From a checkpoint of a small transformer trained on Wikipedia.
Size: 22 layers, width 384, 2 heads of 128 (1 for keys and values), vocabulary 8192, 38.8M parameters.
Architecture: RMSNorm before each block, rotary positions, untied embeddings.
MLP neurons of a small language model. Each row is named by its layer, matrix (gate and up: input weights) and neuron, and shows model dimensions 208-271. Each number is 50 + 10 x the weight over its row's rms, rounded and kept within 0 to 99. A neuron's up and down rows have the sign that makes its largest values positive.
After each neuron's rows, "fires on" lists the tokens most often at its 100 highest values on Wikipedia text that the model never trained on. A number after a token or word is its count.

L9.gate831:54 49 49 44 52 51 52 49 38 40 41 31 47 39 47 52 58 52 48 34 46 55 48 49 78 34 44 63 29 53 48 45 47 59 72 41 54 45 41 63 45 51 43 68 41 57 42 39 68 58 43 58 40 52 57 49 50 43 62 62 32 33 57 33
L9.up831:47 54 47 51 39 48 65 58 42 54 49 37 32 61 45 45 40 63 41 15 66 44 60 54 45 33 50 48 52 28 58 51 54 47 34 54 38 62 54 49 43 48 59 42 53 46 44 62 52 39 52 40 52 43 72 36 43 55 46 51 61 52 75 59
fires on: " and" 64, " to" 9, " of" 8, "–" 7, "-" 4, " /" 4

L8.gate458:56 53 47 55 49 62 44 59 47 70 53 43 47 56 49 63 55 42 64 44 58 48 71 37 51 38 47 62 64 39 53 58 58 42 47 48 70 46 37 37 61 47 43 49 50 41 53 43 39 53 45 39 72 58 51 56 69 52 69 54 44 44 46 45
L8.up458:54 47 48 58 54 58 41 48 67 57 51 52 46 44 51 62 33 10 60 57 44 43 50 56 40 46 58 64 49 48 46 50 44 35 54 44 73 62 62 64 31 42 54 58 49 50 54 62 59 67 38 52 58 58 43 29 48 47 51 63 51 80 44 45
fires on: ")" 58, "\"" 28

L6.gate634:43 66 47 20 58 70 56 41 47 43 46 58 47 49 57 36 54 51 59 34 64 48 62 35 49 53 49 55 33 35 47 60 39 59 46 63 55 47 63 66 39 50 51 62 69 79 44 53 53 44 53 48 41 43 69 41 61 60 75 64 46 52 54 51
L6.up634:68 66 32 61 46 51 69 39 54 26 63 49 52 62 38 42 45 51 18 60 59 40 60 50 49 55 54 60 51 50 52 33 46 60 43 60 42 51 44 53 47 58 55 53 51 42 65 52 64 63 27 40 38 58 41 56 43 50 41 68 50 65 26 42
fires on: "li" 17, "-" 14, "ut" 6, "la" 6, "ter" 5, "tic" 5

L10.gate87:48 52 31 46 61 41 60 46 47 42 34 47 50 50 38 26 49 60 46 37 58 45 55 60 61 39 46 56 44 32 40 27 59 45 65 41 38 48 60 49 43 59 62 49 32 54 40 50 48 65 51 40 39 54 54 42 47 44 50 58 64 41 50 45
L10.up87:44 48 47 47 45 55 46 43 73 52 47 38 39 48 40 51 42 64 53 49 46 35 65 63 24 51 63 59 39 50 57 51 50 50 36 54 65 71 38 51 33 40 56 41 57 75 39 55 56 38 57 30 57 43 38 42 72 48 30 61 45 62 64 55
fires on: " and" 67, "," 13, " to" 9, "–" 6, " –" 4

L10.gate332:53 51 52 38 57 60 54 37 39 54 28 56 51 68 46 49 56 66 43 36 39 57 40 47 40 41 64 59 46 44 35 55 55 45 45 48 35 61 51 47 55 42 51 74 43 51 50 48 49 52 51 45 45 59 50 35 64 52 58 62 46 42 65 51
L10.up332:51 60 46 45 53 60 53 28 49 52 32 52 48 58 46 50 65 67 42 36 29 57 49 62 42 23 52 65 41 51 56 58 47 49 54 46 32 43 54 37 55 34 57 62 35 58 42 57 35 50 59 31 43 59 51 36 57 46 41 57 44 48 62 50
fires on: "\n" 90, " the" 6

L4.gate66:48 52 52 22 52 50 46 52 39 49 57 54 45 60 26 37 58 46 50 50 39 44 48 53 51 53 58 56 59 69 59 80 50 45 45 39 56 45 37 40 56 52 51 54 49 44 46 38 56 57 40 49 50 52 43 50 48 53 58 50 46 40 57 66
L4.up66:62 51 42 49 48 66 56 38 66 55 54 41 60 42 52 47 41 64 54 44 54 52 25 40 46 53 38 60 48 28 43 37 70 32 59 51 54 47 55 53 48 46 38 68 40 42 51 36 41 59 56 30 51 49 52 41 47 54 37 50 59 41 46 30
fires on: "," 79, "9" 11, "fra" 5

L9.gate137:55 44 58 31 53 59 39 63 58 54 42 48 48 50 40 51 39 41 60 52 56 46 46 42 59 52 54 52 40 51 27 54 53 49 67 52 51 67 53 55 60 48 51 53 48 44 41 23 51 58 50 48 47 54 22 47 62 46 56 56 32 54 50 69
L9.up137:67 60 39 48 65 45 47 54 46 59 37 66 34 48 25 32 45 53 61 58 60 34 69 53 46 47 30 56 44 51 40 40 32 61 61 51 58 60 52 48 52 62 53 50 54 56 50 52 54 60 52 50 48 47 50 54 58 73 35 53 61 26 67 27
fires on: " and" 36, "s" 26, "," 9, "fa" 4, "th" 4

L10.gate376:49 60 29 44 66 58 51 61 43 38 54 50 58 67 49 60 71 53 33 66 66 53 61 71 40 55 51 51 56 46 66 44 52 46 25 44 51 38 41 59 49 48 50 28 48 73 44 57 63 50 52 63 39 56 51 48 54 38 48 52 65 71 44 63
L10.up376:44 55 41 56 53 42 41 59 46 76 52 37 44 46 49 87 40 54 40 51 43 51 65 54 65 42 50 58 21 17 55 55 39 23 36 42 56 65 62 61 49 52 58 37 57 44 49 63 35 76 51 42 56 49 54 45 59 45 55 50 61 70 56 82
fires on: "s" 27, " and" 18, " of" 9, "al" 4, "gg" 4

L8.gate604:60 44 48 47 51 48 49 58 44 46 37 35 56 71 56 48 71 58 38 52 37 38 46 56 54 51 59 61 54 48 55 41 66 39 59 32 36 60 54 55 23 44 53 61 57 59 52 43 68 36 49 47 48 57 51 45 48 43 55 73 47 46 58 43
L8.up604:52 48 36 44 29 40 51 43 58 38 54 47 56 53 58 57 72 56 47 44 29 51 43 54 50 56 63 37 56 57 47 47 52 40 49 21 51 55 48 55 31 17 65 51 55 51 47 47 59 39 63 32 59 52 57 53 50 23 50 61 48 51 64 45
fires on: "\n" 60, " the" 40

L8.gate123:42 47 45 54 43 49 46 54 61 61 55 44 39 44 45 54 50 45 59 54 33 35 43 37 56 55 65 53 60 51 56 59 48 56 38 53 24 52 68 30 42 43 48 38 44 38 53 57 42 55 61 31 65 71 51 53 39 46 56 55 51 55 48 40
L8.up123:47 46 44 39 38 62 41 57 41 68 55 43 43 67 35 50 57 60 42 46 56 49 50 51 61 68 47 51 49 49 67 39 44 60 49 57 47 58 51 60 46 46 45 66 64 46 43 51 43 40 42 57 71 55 51 42 53 39 47 33 56 54 54 48
fires on: "s" 38, "ing" 26, "ed" 21

L6.gate625:28 52 37 55 55 51 47 37 51 47 62 46 45 62 54 45 49 59 57 47 46 28 44 53 50 45 44 55 63 47 64 51 61 58 41 43 41 59 53 54 53 57 55 22 51 39 44 57 58 37 41 51 35 47 24 46 43 54 61 47 51 60 40 49
L6.up625:54 50 46 50 53 57 55 42 64 44 54 58 49 49 62 56 53 53 49 54 44 42 49 63 39 56 55 56 44 52 45 54 40 45 52 54 43 47 53 46 50 69 34 54 53 58 42 50 64 51 48 44 44 51 40 41 73 64 58 49 55 49 48 27
fires on: " of" 24, "et" 15, " or" 11, "on" 7, "en" 7, "f" 7

L10.gate985:42 35 50 42 73 61 48 39 40 54 68 45 56 58 41 41 45 34 41 55 66 51 45 60 54 24 49 47 59 52 36 46 46 52 37 61 53 64 41 44 45 46 35 51 46 48 42 60 55 29 50 50 51 42 46 41 55 54 39 45 36 50 48 55
L10.up985:69 50 34 46 57 69 48 43 45 51 54 50 59 47 46 58 43 47 53 53 50 53 63 49 61 41 62 65 60 45 55 56 69 51 45 51 58 48 48 47 57 62 30 50 41 34 29 37 68 56 42 52 46 42 56 42 41 42 69 43 40 45 59 46
fires on: "s" 100

L9.gate29:43 63 59 36 55 58 42 50 48 45 47 61 43 45 45 49 61 52 59 49 51 56 50 36 61 55 53 52 38 53 34 64 54 68 46 57 50 44 44 52 50 56 27 63 57 64 34 33 61 38 46 52 45 49 51 45 46 46 42 42 53 38 40 58
L9.up29:70 41 46 45 86 58 58 51 46 23 54 45 39 35 25 45 51 54 48 49 66 37 65 44 56 36 37 45 46 41 50 60 50 54 45 53 53 52 73 53 61 49 50 52 67 54 57 71 63 40 48 48 58 43 38 35 58 53 35 55 57 43 33 45
fires on: "-" 84, "s" 15

L6.gate415:53 43 44 37 65 68 54 41 36 41 50 34 56 53 49 44 58 61 62 58 44 49 41 48 36 35 48 42 36 59 41 53 62 44 52 52 38 54 53 45 55 46 43 51 42 49 53 45 72 31 44 42 40 54 29 55 48 46 85 63 42 43 61 31
L6.up415:58 58 46 36 57 58 49 50 38 61 71 54 41 47 45 64 48 57 48 69 66 43 52 51 46 21 59 60 48 41 57 61 59 67 45 74 56 39 74 45 65 64 44 45 45 61 50 51 34 49 45 61 48 55 29 54 66 58 53 61 47 55 38 49
fires on: "." 96

L8.gate618:67 40 43 53 58 45 42 51 49 50 60 63 38 62 52 60 52 41 47 51 46 28 52 67 41 56 28 36 62 44 58 58 54 66 35 54 58 57 34 47 47 57 40 43 41 46 52 39 43 42 51 44 55 55 43 41 44 56 36 30 57 53 67 46
L8.up618:57 40 63 58 50 39 54 67 45 35 48 59 40 44 39 45 45 42 46 53 56 43 44 42 33 37 46 44 53 34 52 45 56 42 60 48 31 23 52 60 52 41 45 65 62 66 51 65 74 40 66 42 51 38 51 34 54 59 37 46 35 49 63 46
fires on: "'" 71, "s" 18, " pro" 4

L8.gate125:44 47 51 43 43 51 54 36 31 53 33 56 49 66 37 30 45 69 37 59 54 54 41 57 55 37 50 65 55 55 55 43 58 49 41 50 48 46 53 41 66 55 39 47 26 47 40 45 52 46 47 45 43 48 52 46 54 40 41 52 62 47 60 24
L8.up125:51 55 29 58 43 32 58 50 64 59 57 62 53 52 33 72 48 41 35 45 44 66 66 47 77 59 61 62 66 64 45 63 61 62 63 53 58 50 41 34 64 41 50 48 52 49 32 38 54 65 29 57 34 41 65 50 50 54 70 45 67 54 45 51
fires on: "ly" 24, "s" 14, " of" 13

L11.gate294:66 59 33 60 51 63 32 51 53 61 48 45 40 60 46 49 69 36 36 45 63 36 59 53 36 51 43 53 56 54 50 58 49 65 32 46 63 48 46 43 39 54 22 49 43 30 33 30 52 56 50 36 34 44 43 51 62 50 69 42 52 51 70 39
L11.up294:67 39 44 53 52 51 56 48 47 38 53 40 52 54 33 11 51 52 50 47 50 40 56 37 53 45 46 41 53 43 53 40 53 51 58 55 73 31 73 37 53 44 43 48 56 57 70 50 48 43 70 40 51 72 52 54 41 43 48 50 55 45 44 45
fires on: " which" 25, "d" 18, "s" 13, "k" 11, "t" 4

L4.gate603:50 46 45 41 55 58 55 44 43 47 48 41 53 77 65 55 54 55 44 42 53 46 72 43 59 35 54 63 43 41 71 43 52 48 41 34 38 42 51 43 34 39 41 62 51 48 52 46 67 54 50 39 28 61 45 36 49 50 65 57 45 38 63 57
L4.up603:55 54 37 48 33 49 56 43 51 54 52 52 52 53 53 59 47 62 59 37 48 50 59 54 59 46 59 36 28 41 61 45 52 35 43 34 45 37 60 46 37 20 62 52 54 44 31 48 49 40 76 43 43 53 58 40 45 33 52 55 39 43 54 59
fires on: "\n" 27, " located" 14, " US" 10, " with" 10, " on" 8

L6.gate419:52 35 34 68 58 66 46 56 51 54 52 48 53 59 58 60 66 50 45 48 51 40 53 42 48 45 44 49 77 48 44 50 53 46 45 44 39 61 53 42 43 52 52 48 44 35 54 57 58 43 49 26 55 57 60 58 25 48 64 47 44 43 58 47
L6.up419:58 41 49 52 50 54 57 62 38 66 53 51 56 70 60 57 44 51 47 62 49 65 30 27 47 64 46 71 43 48 44 46 50 64 44 65 54 67 61 62 43 52 33 61 65 40 43 58 51 32 49 50 59 53 39 35 46 37 51 23 48 53 40 52
fires on: "s" 35, "ing" 14, "i" 4, "um" 4

L6.gate885:60 38 54 31 59 64 43 50 40 58 54 57 54 68 65 44 44 65 66 34 30 59 46 45 38 42 60 63 59 47 53 56 60 57 51 73 32 65 56 42 41 44 55 63 31 61 59 49 51 35 42 36 32 30 38 61 51 42 46 56 64 51 53 55
L6.up885:42 54 42 56 63 63 45 63 53 61 58 57 55 43 32 34 52 40 48 62 54 43 40 35 48 41 49 61 51 40 54 58 49 28 37 52 58 63 62 40 42 60 42 47 43 59 51 39 48 58 30 33 54 44 41 43 54 66 42 50 32 38 47 43
fires on: "0" 32, "." 17, "s" 10, "er" 7, "," 7, " most" 4

L6.gate296:44 54 44 51 53 47 51 64 40 53 44 22 44 72 34 66 39 42 34 43 56 26 62 62 71 37 60 66 60 47 53 55 66 51 70 61 43 52 53 69 37 48 40 56 45 44 56 60 60 62 53 53 55 54 54 46 33 64 57 61 56 45 58 43
L6.up296:50 54 49 52 45 50 48 51 50 61 43 48 44 49 42 59 49 48 59 48 46 44 40 44 53 28 50 40 23 54 45 44 64 53 60 66 42 52 41 49 37 69 34 72 43 51 71 47 32 46 52 55 54 39 76 49 53 37 48 42 43 53 53 72
fires on: " to" 53, " of" 9, "=" 7, "," 4, "s" 4

L9.gate771:63 57 37 49 60 48 43 51 37 64 41 57 54 52 41 47 41 26 51 63 53 47 51 35 54 65 36 66 54 52 53 51 59 65 77 45 42 46 54 44 43 76 47 57 49 35 45 43 57 48 46 48 64 52 57 41 34 46 57 40 53 69 50 45
L9.up771:36 28 64 42 51 26 58 52 46 46 70 57 33 53 46 48 40 45 58 42 62 56 49 45 61 72 60 50 69 25 69 44 37 56 44 55 47 50 53 55 52 47 47 47 62 38 56 51 57 67 34 50 18 54 53 58 43 51 38 54 49 63 59 29
fires on: "3" 57, "2" 20, "al" 6, "ra" 5

L11.gate564:53 64 54 44 61 63 36 60 55 47 22 52 54 52 58 60 41 50 57 37 42 48 62 53 43 51 44 50 67 35 42 54 45 50 62 61 46 67 46 50 32 46 55 48 37 50 47 45 61 68 45 49 52 46 49 45 65 48 65 76 39 47 48 63
L11.up564:57 38 39 39 44 60 40 57 76 36 63 63 63 37 50 60 40 58 53 26 42 60 44 58 30 55 49 69 55 45 48 66 53 51 38 43 52 74 42 46 42 38 57 27 37 64 30 44 51 45 56 34 60 57 43 61 57 48 49 51 41 47 62 55
fires on: "," 28, " but" 24, " to" 15, " yet" 8, " But" 5, "And" 5

L6.gate690:47 36 43 42 55 56 56 56 29 25 60 44 42 63 52 40 44 41 42 55 56 54 59 56 49 48 54 47 55 52 31 35 54 53 35 58 36 63 45 46 44 47 58 57 57 52 57 36 55 41 52 37 45 55 46 47 61 41 65 50 66 34 54 66
L6.up690:52 48 43 41 61 49 57 34 35 52 44 57 42 57 52 47 45 76 64 58 59 60 54 46 64 57 54 59 37 35 74 65 44 46 62 38 53 55 47 69 38 56 46 46 35 57 37 51 37 56 56 52 58 50 34 36 49 44 52 31 69 58 44 60
fires on: "s" 25, " to" 18, "8" 12, "ing" 10, " " 7, " of" 6

L10.gate327:67 49 56 39 52 48 41 49 35 53 45 49 52 56 42 43 51 48 59 37 43 43 52 62 46 49 56 54 56 40 51 62 43 57 58 37 49 63 41 67 40 67 58 54 41 56 66 26 70 39 38 54 58 42 20 42 59 67 58 46 47 53 72 49
L10.up327:62 52 53 54 56 41 36 50 43 51 45 44 47 53 45 51 47 36 43 41 39 55 65 35 48 38 29 50 53 35 52 50 52 52 50 49 47 50 50 54 50 49 46 67 72 57 59 54 68 41 61 47 69 43 50 65 48 51 45 33 62 50 47 42
fires on: "s" 14, " Pro" 13, "S" 12, "ra" 7, "load" 6

L6.gate350:43 50 36 45 42 45 36 51 58 51 38 62 56 46 80 36 61 42 46 64 45 40 68 59 50 37 52 50 40 56 41 32 65 42 45 67 39 56 48 45 38 47 45 77 41 53 57 20 47 25 50 64 53 52 60 51 78 33 50 61 51 46 61 34
L6.up350:57 52 57 50 45 68 48 65 50 34 59 57 62 53 65 32 37 52 55 52 48 50 46 53 44 47 61 35 53 38 52 47 46 63 37 61 59 62 59 53 52 62 47 53 30 29 61 61 46 36 58 52 55 69 35 57 92 52 39 49 42 59 53 58
fires on: " coach" 21, "ov" 17, "er" 6, "ter" 5, "vest" 4

L3.gate977:42 51 40 57 58 51 52 52 42 48 49 58 51 62 56 59 58 59 58 44 55 28 53 57 44 58 53 51 40 44 56 60 59 36 46 51 53 51 46 48 46 39 55 52 39 52 64 33 58 47 50 45 45 71 38 70 31 57 64 55 50 50 57 44
L3.up977:42 44 53 46 54 49 37 49 45 49 52 58 62 52 75 40 46 58 82 39 52 45 60 52 66 55 70 60 44 42 65 56 52 48 43 39 48 33 46 55 50 33 51 54 48 68 41 51 60 21 50 42 48 71 44 52 51 32 60 52 39 64 47 46
fires on: " Northern" 14, " also" 12, " major" 11, "ol" 8, " minor" 5, " central" 5

L9.gate161:42 49 49 46 36 54 42 43 48 72 52 53 44 52 53 48 55 30 52 36 54 41 72 43 59 48 57 53 55 34 37 51 50 53 50 76 71 41 50 37 43 35 40 44 54 54 51 68 42 36 31 37 52 46 61 50 63 63 57 59 34 48 54 51
L9.up161:34 57 57 36 56 51 36 47 70 48 53 55 56 74 37 24 63 40 55 47 33 50 61 60 54 46 51 72 61 41 35 48 58 46 58 49 55 68 42 37 29 42 49 51 55 45 55 50 57 53 50 34 34 40 48 45 51 43 58 65 38 58 43 55
fires on: "," 27, "born" 24, "\"" 10, ";" 8, " and" 7, "2" 4

L9.gate497:38 47 59 29 42 59 38 36 38 57 34 42 53 50 38 53 50 53 48 38 47 33 48 51 48 68 45 60 63 52 49 44 50 60 40 51 47 33 61 45 56 39 37 81 48 55 52 36 65 47 58 44 55 66 55 46 55 59 47 70 50 46 61 61
L9.up497:45 50 41 51 63 59 43 58 31 24 62 61 49 49 41 58 36 42 52 44 52 44 59 52 59 43 39 60 48 46 50 53 52 43 44 56 50 62 56 45 61 46 59 55 55 46 54 52 42 55 69 52 42 42 35 46 51 33 44 48 41 53 54 47
fires on: "s" 51, "%" 8, " in" 7, "o" 5, " there" 4

L18.gate1022:43 55 40 42 45 72 52 50 50 73 46 25 44 54 47 51 18 47 46 56 35 47 46 40 49 55 40 28 44 36 51 67 55 58 52 69 50 59 32 47 35 60 44 52 58 67 38 44 47 43 32 61 40 37 34 55 52 49 75 60 44 43 47 44
L18.up1022:50 55 54 53 64 57 38 60 35 51 45 47 43 43 38 37 45 54 46 50 56 38 48 37 47 40 58 57 47 59 81 52 53 45 60 76 63 48 38 45 54 53 45 52 54 56 50 52 57 59 46 45 58 57 31 51 73 41 51 57 32 40 53 19
fires on: " =" 23, "." 13, "/" 10, "," 10, " inter" 7, "W" 5

L4.gate920:40 41 43 45 47 43 45 40 69 37 41 66 68 58 59 69 55 50 45 49 50 61 43 54 46 49 43 48 42 31 34 39 58 51 60 49 55 53 45 53 42 43 43 56 45 47 57 40 58 48 50 55 51 37 27 55 36 48 55 40 29 54 46 53
L4.up920:49 40 60 41 51 42 57 55 51 51 55 46 66 43 61 54 46 68 59 45 68 49 57 44 46 48 69 53 26 42 56 53 64 62 44 69 53 67 64 48 52 37 53 49 50 52 50 29 72 34 39 59 47 53 43 55 54 52 65 60 54 44 46 61
fires on: " United" 43, "ner" 9, " once" 7, "ion" 5, "day" 5, "teen" 4

L4.gate195:53 76 59 35 56 44 30 73 53 58 41 44 50 43 58 43 48 55 63 57 73 52 39 50 57 59 54 60 41 55 58 38 56 57 58 47 42 49 48 43 58 69 51 52 45 48 48 58 49 35 38 37 62 47 32 39 66 52 52 42 72 38 48 54
L4.up195:60 60 67 53 49 46 41 49 51 41 43 57 36 57 57 45 62 46 51 58 54 33 39 47 44 66 63 75 60 51 57 45 50 56 50 58 45 47 51 58 52 53 56 46 51 50 34 40 42 59 44 60 38 42 36 41 63 45 57 71 72 39 48 64
fires on: "y" 19, "m" 10, "ing" 8, "o" 8, "s" 7, "en" 5

L6.gate801:55 48 35 39 61 63 51 40 39 56 54 52 59 39 61 49 46 53 63 44 61 37 45 57 51 49 41 55 58 51 67 52 76 43 48 50 38 45 44 29 54 56 58 49 41 45 51 65 49 58 62 43 41 68 43 44 55 50 64 61 36 44 53 47
L6.up801:60 30 57 46 46 45 63 46 42 59 76 31 48 52 50 72 55 35 31 42 62 56 52 63 40 48 39 54 47 44 66 61 52 55 68 50 42 36 30 50 60 48 39 66 45 68 54 53 47 52 40 44 43 45 28 58 41 50 41 64 31 49 58 46
fires on: " " 49, "am" 9, "ca" 5, " a" 5

L9.gate372:72 51 51 43 47 43 30 53 35 45 42 58 57 44 43 56 55 53 71 50 39 54 64 60 59 51 29 55 37 42 43 50 45 43 63 49 44 60 33 77 50 55 49 47 51 60 50 36 71 41 42 66 47 25 51 47 63 53 56 41 45 51 49 48
L9.up372:69 26 40 61 50 53 50 51 34 51 57 51 50 43 55 45 63 44 42 52 41 48 43 54 52 41 61 46 49 41 48 65 44 55 33 56 57 67 66 47 52 53 47 32 67 49 70 60 45 57 44 55 48 48 61 32 59 36 41 53 59 29 28 39
fires on: " of" 40, "-" 35, " or" 10, "–" 7, " de" 5

L4.gate105:46 51 50 54 55 39 62 59 48 48 46 61 55 57 48 59 75 49 59 57 50 56 49 43 58 55 55 69 59 32 62 58 71 60 28 20 39 51 54 47 55 40 51 42 41 37 56 57 38 23 63 42 50 55 46 60 62 73 58 66 55 43 48 42
L4.up105:64 52 61 36 63 53 39 57 46 55 51 63 54 49 53 50 63 54 54 55 45 52 28 30 45 54 55 57 47 51 52 35 75 51 60 47 52 53 49 38 58 58 42 48 44 49 50 60 38 46 58 49 41 58 67 40 53 52 46 28 55 38 37 43
fires on: "s" 22, "ing" 14, "hi" 11, "way" 9, "ir" 7

L18.gate559:42 54 36 59 54 61 49 39 46 55 46 51 40 34 39 48 47 71 48 52 49 41 43 43 52 48 45 66 50 46 55 67 45 57 40 45 44 51 45 49 51 67 40 52 74 39 56 37 60 51 30 69 30 46 57 41 59 61 57 41 37 48 64 56
L18.up559:38 45 42 66 67 48 43 81 63 48 58 59 38 54 57 57 48 50 53 58 44 44 45 69 52 61 47 58 47 47 62 60 45 46 38 70 53 56 49 48 46 56 41 56 72 55 50 43 54 24 47 62 56 43 39 38 53 63 49 44 33 48 57 47
fires on: " de" 37, " of" 11, "-" 8, " re" 8, " in" 8, "en" 7

L6.gate268:66 57 59 43 51 61 50 42 65 48 60 61 48 43 37 57 65 49 37 56 48 55 45 43 36 58 67 55 33 39 52 62 70 55 27 56 43 53 49 39 48 52 41 44 48 57 46 41 56 29 43 66 49 35 61 49 54 45 52 29 58 64 24 58
L6.up268:43 41 55 62 64 52 39 60 39 46 38 50 35 37 37 42 50 41 53 56 66 40 67 57 64 50 48 39 28 52 54 39 65 39 39 26 56 50 59 53 63 43 56 54 51 52 59 57 45 46 55 27 61 32 25 24 64 57 51 65 39 42 53 44
fires on: "." 25, " of" 19, "id" 7, "bu" 7, "gg" 6, "s" 6

L6.gate924:51 47 60 40 50 57 56 53 49 55 33 49 32 57 54 41 41 41 40 51 40 39 33 40 47 50 49 51 54 57 47 79 35 43 34 59 57 50 42 37 43 56 47 59 50 57 58 52 60 57 44 46 35 53 46 49 55 44 58 54 64 42 62 55
L6.up924:67 47 30 66 43 48 47 34 44 61 50 41 50 57 46 57 43 44 61 47 20 56 58 38 65 36 59 58 45 46 53 46 69 59 53 44 37 45 24 44 48 58 40 48 59 50 44 55 32 47 54 49 44 42 43 43 59 41 31 35 52 50 59 43
fires on: "e" 16, "ed" 11, " of" 10, "a" 8, "et" 8, "i" 7

L4.gate700:53 60 39 57 33 66 49 61 41 43 47 58 34 61 51 44 43 42 48 57 43 41 68 62 18 47 38 32 44 63 48 38 59 67 36 72 53 69 52 27 44 49 52 50 42 49 59 64 56 63 36 83 30 40 58 52 65 45 45 67 67 36 47 53
L4.up700:51 43 65 45 29 67 42 58 43 62 40 41 42 44 43 55 52 48 50 71 39 52 38 48 38 43 33 61 59 67 67 63 54 50 33 51 48 59 51 41 41 56 31 41 39 25 56 57 61 60 50 50 51 36 39 41 58 43 46 31 61 46 69 29
fires on: "y" 28, "u" 18, "o" 14, " II" 12, "ist" 5

L4.gate506:62 63 63 51 48 49 53 55 64 63 44 44 58 39 47 60 52 38 38 61 42 42 53 58 28 49 46 56 45 69 76 39 53 48 57 51 56 54 43 31 40 60 39 46 51 28 51 49 54 51 47 56 38 26 47 33 60 39 47 59 50 38 46 54
L4.up506:36 59 52 45 47 59 48 45 51 57 48 54 47 56 57 44 48 57 62 62 54 54 41 39 36 59 41 47 56 51 45 61 57 52 51 49 47 64 50 46 47 53 51 66 23 52 53 38 54 67 38 70 52 36 48 29 73 43 54 59 63 30 45 49
fires on: "y" 24, "er" 18, "or" 15, "e" 11, "o" 10, "i" 6

L8.gate291:53 36 29 61 48 51 57 58 53 64 38 32 58 54 55 60 43 50 55 63 30 24 55 58 61 39 58 67 47 57 36 63 58 49 63 39 34 48 68 54 36 51 46 53 38 58 46 60 38 63 51 47 40 49 54 30 38 40 60 62 61 41 48 42
L8.up291:39 50 44 52 60 51 57 39 48 68 60 44 36 60 47 41 58 34 42 45 62 46 44 42 41 52 38 55 48 48 41 49 46 59 55 64 40 32 62 45 65 75 38 60 39 38 67 53 37 59 54 50 38 64 54 40 57 45 35 47 44 50 67 49
fires on: " of" 71, "-" 6

L4.gate148:43 61 62 13 47 57 43 33 42 56 49 56 43 49 68 47 55 35 56 37 51 60 44 46 43 41 62 43 42 42 57 78 47 44 38 46 41 51 49 47 40 61 65 40 43 44 51 40 63 46 49 39 45 34 57 49 49 48 58 63 49 45 58 57
L4.up148:42 54 58 40 39 62 57 46 42 54 56 41 47 51 43 60 38 42 63 39 51 54 46 48 57 73 59 76 53 43 44 41 65 61 44 51 59 26 33 50 57 53 33 62 57 54 39 52 51 47 44 35 37 51 50 50 50 43 58 54 34 51 61 47
fires on: " " 78, "9" 10, "ed" 7

L4.gate850:55 73 64 44 46 44 51 43 52 65 39 43 50 34 50 53 55 57 47 51 35 53 63 58 39 66 39 45 45 24 49 48 46 45 55 63 50 42 25 54 47 50 50 39 42 46 44 34 50 57 50 52 41 39 41 46 47 46 48 53 47 39 53 48
L4.up850:51 53 53 53 50 48 46 54 53 53 51 32 42 41 46 57 56 48 63 61 54 53 52 59 64 45 55 49 37 38 55 40 61 52 38 46 44 27 40 60 58 67 43 39 45 33 37 57 68 39 55 50 27 37 42 47 45 51 37 50 26 52 51 48
fires on: "er" 34, "ed" 10, "ur" 9, "ad" 6

L9.gate799:52 66 66 49 62 41 34 58 38 54 56 66 38 59 56 45 52 54 55 42 50 31 41 69 50 48 39 73 46 40 65 60 56 52 52 42 59 51 47 49 44 38 39 35 39 33 56 45 33 35 34 60 55 39 36 51 48 51 39 49 37 45 43 43
L9.up799:50 46 34 63 60 47 42 53 51 70 48 46 62 57 43 62 35 42 54 46 48 51 50 54 61 60 84 50 61 53 26 47 69 64 45 32 54 47 41 53 40 45 48 39 52 50 27 47 52 52 46 35 68 42 66 40 54 44 58 41 49 51 54 62
fires on: ")" 16, "\"" 15, "]" 9, "ity" 7, "s" 7, "S" 5

L8.gate1008:47 53 39 39 48 56 44 45 54 44 35 38 50 68 42 46 54 60 30 32 39 43 53 52 36 41 51 50 44 49 49 55 55 48 36 39 25 69 43 35 48 42 49 49 44 52 45 33 59 46 53 45 32 48 49 37 51 40 57 52 52 44 67 60
L8.up1008:47 44 51 52 37 45 45 44 60 46 36 43 42 64 44 53 56 65 43 28 30 51 49 60 47 41 62 46 38 54 45 37 46 49 46 36 38 51 48 34 45 28 63 59 51 60 35 44 55 43 59 33 47 52 51 47 51 32 54 54 51 41 67 44
fires on: "\n" 99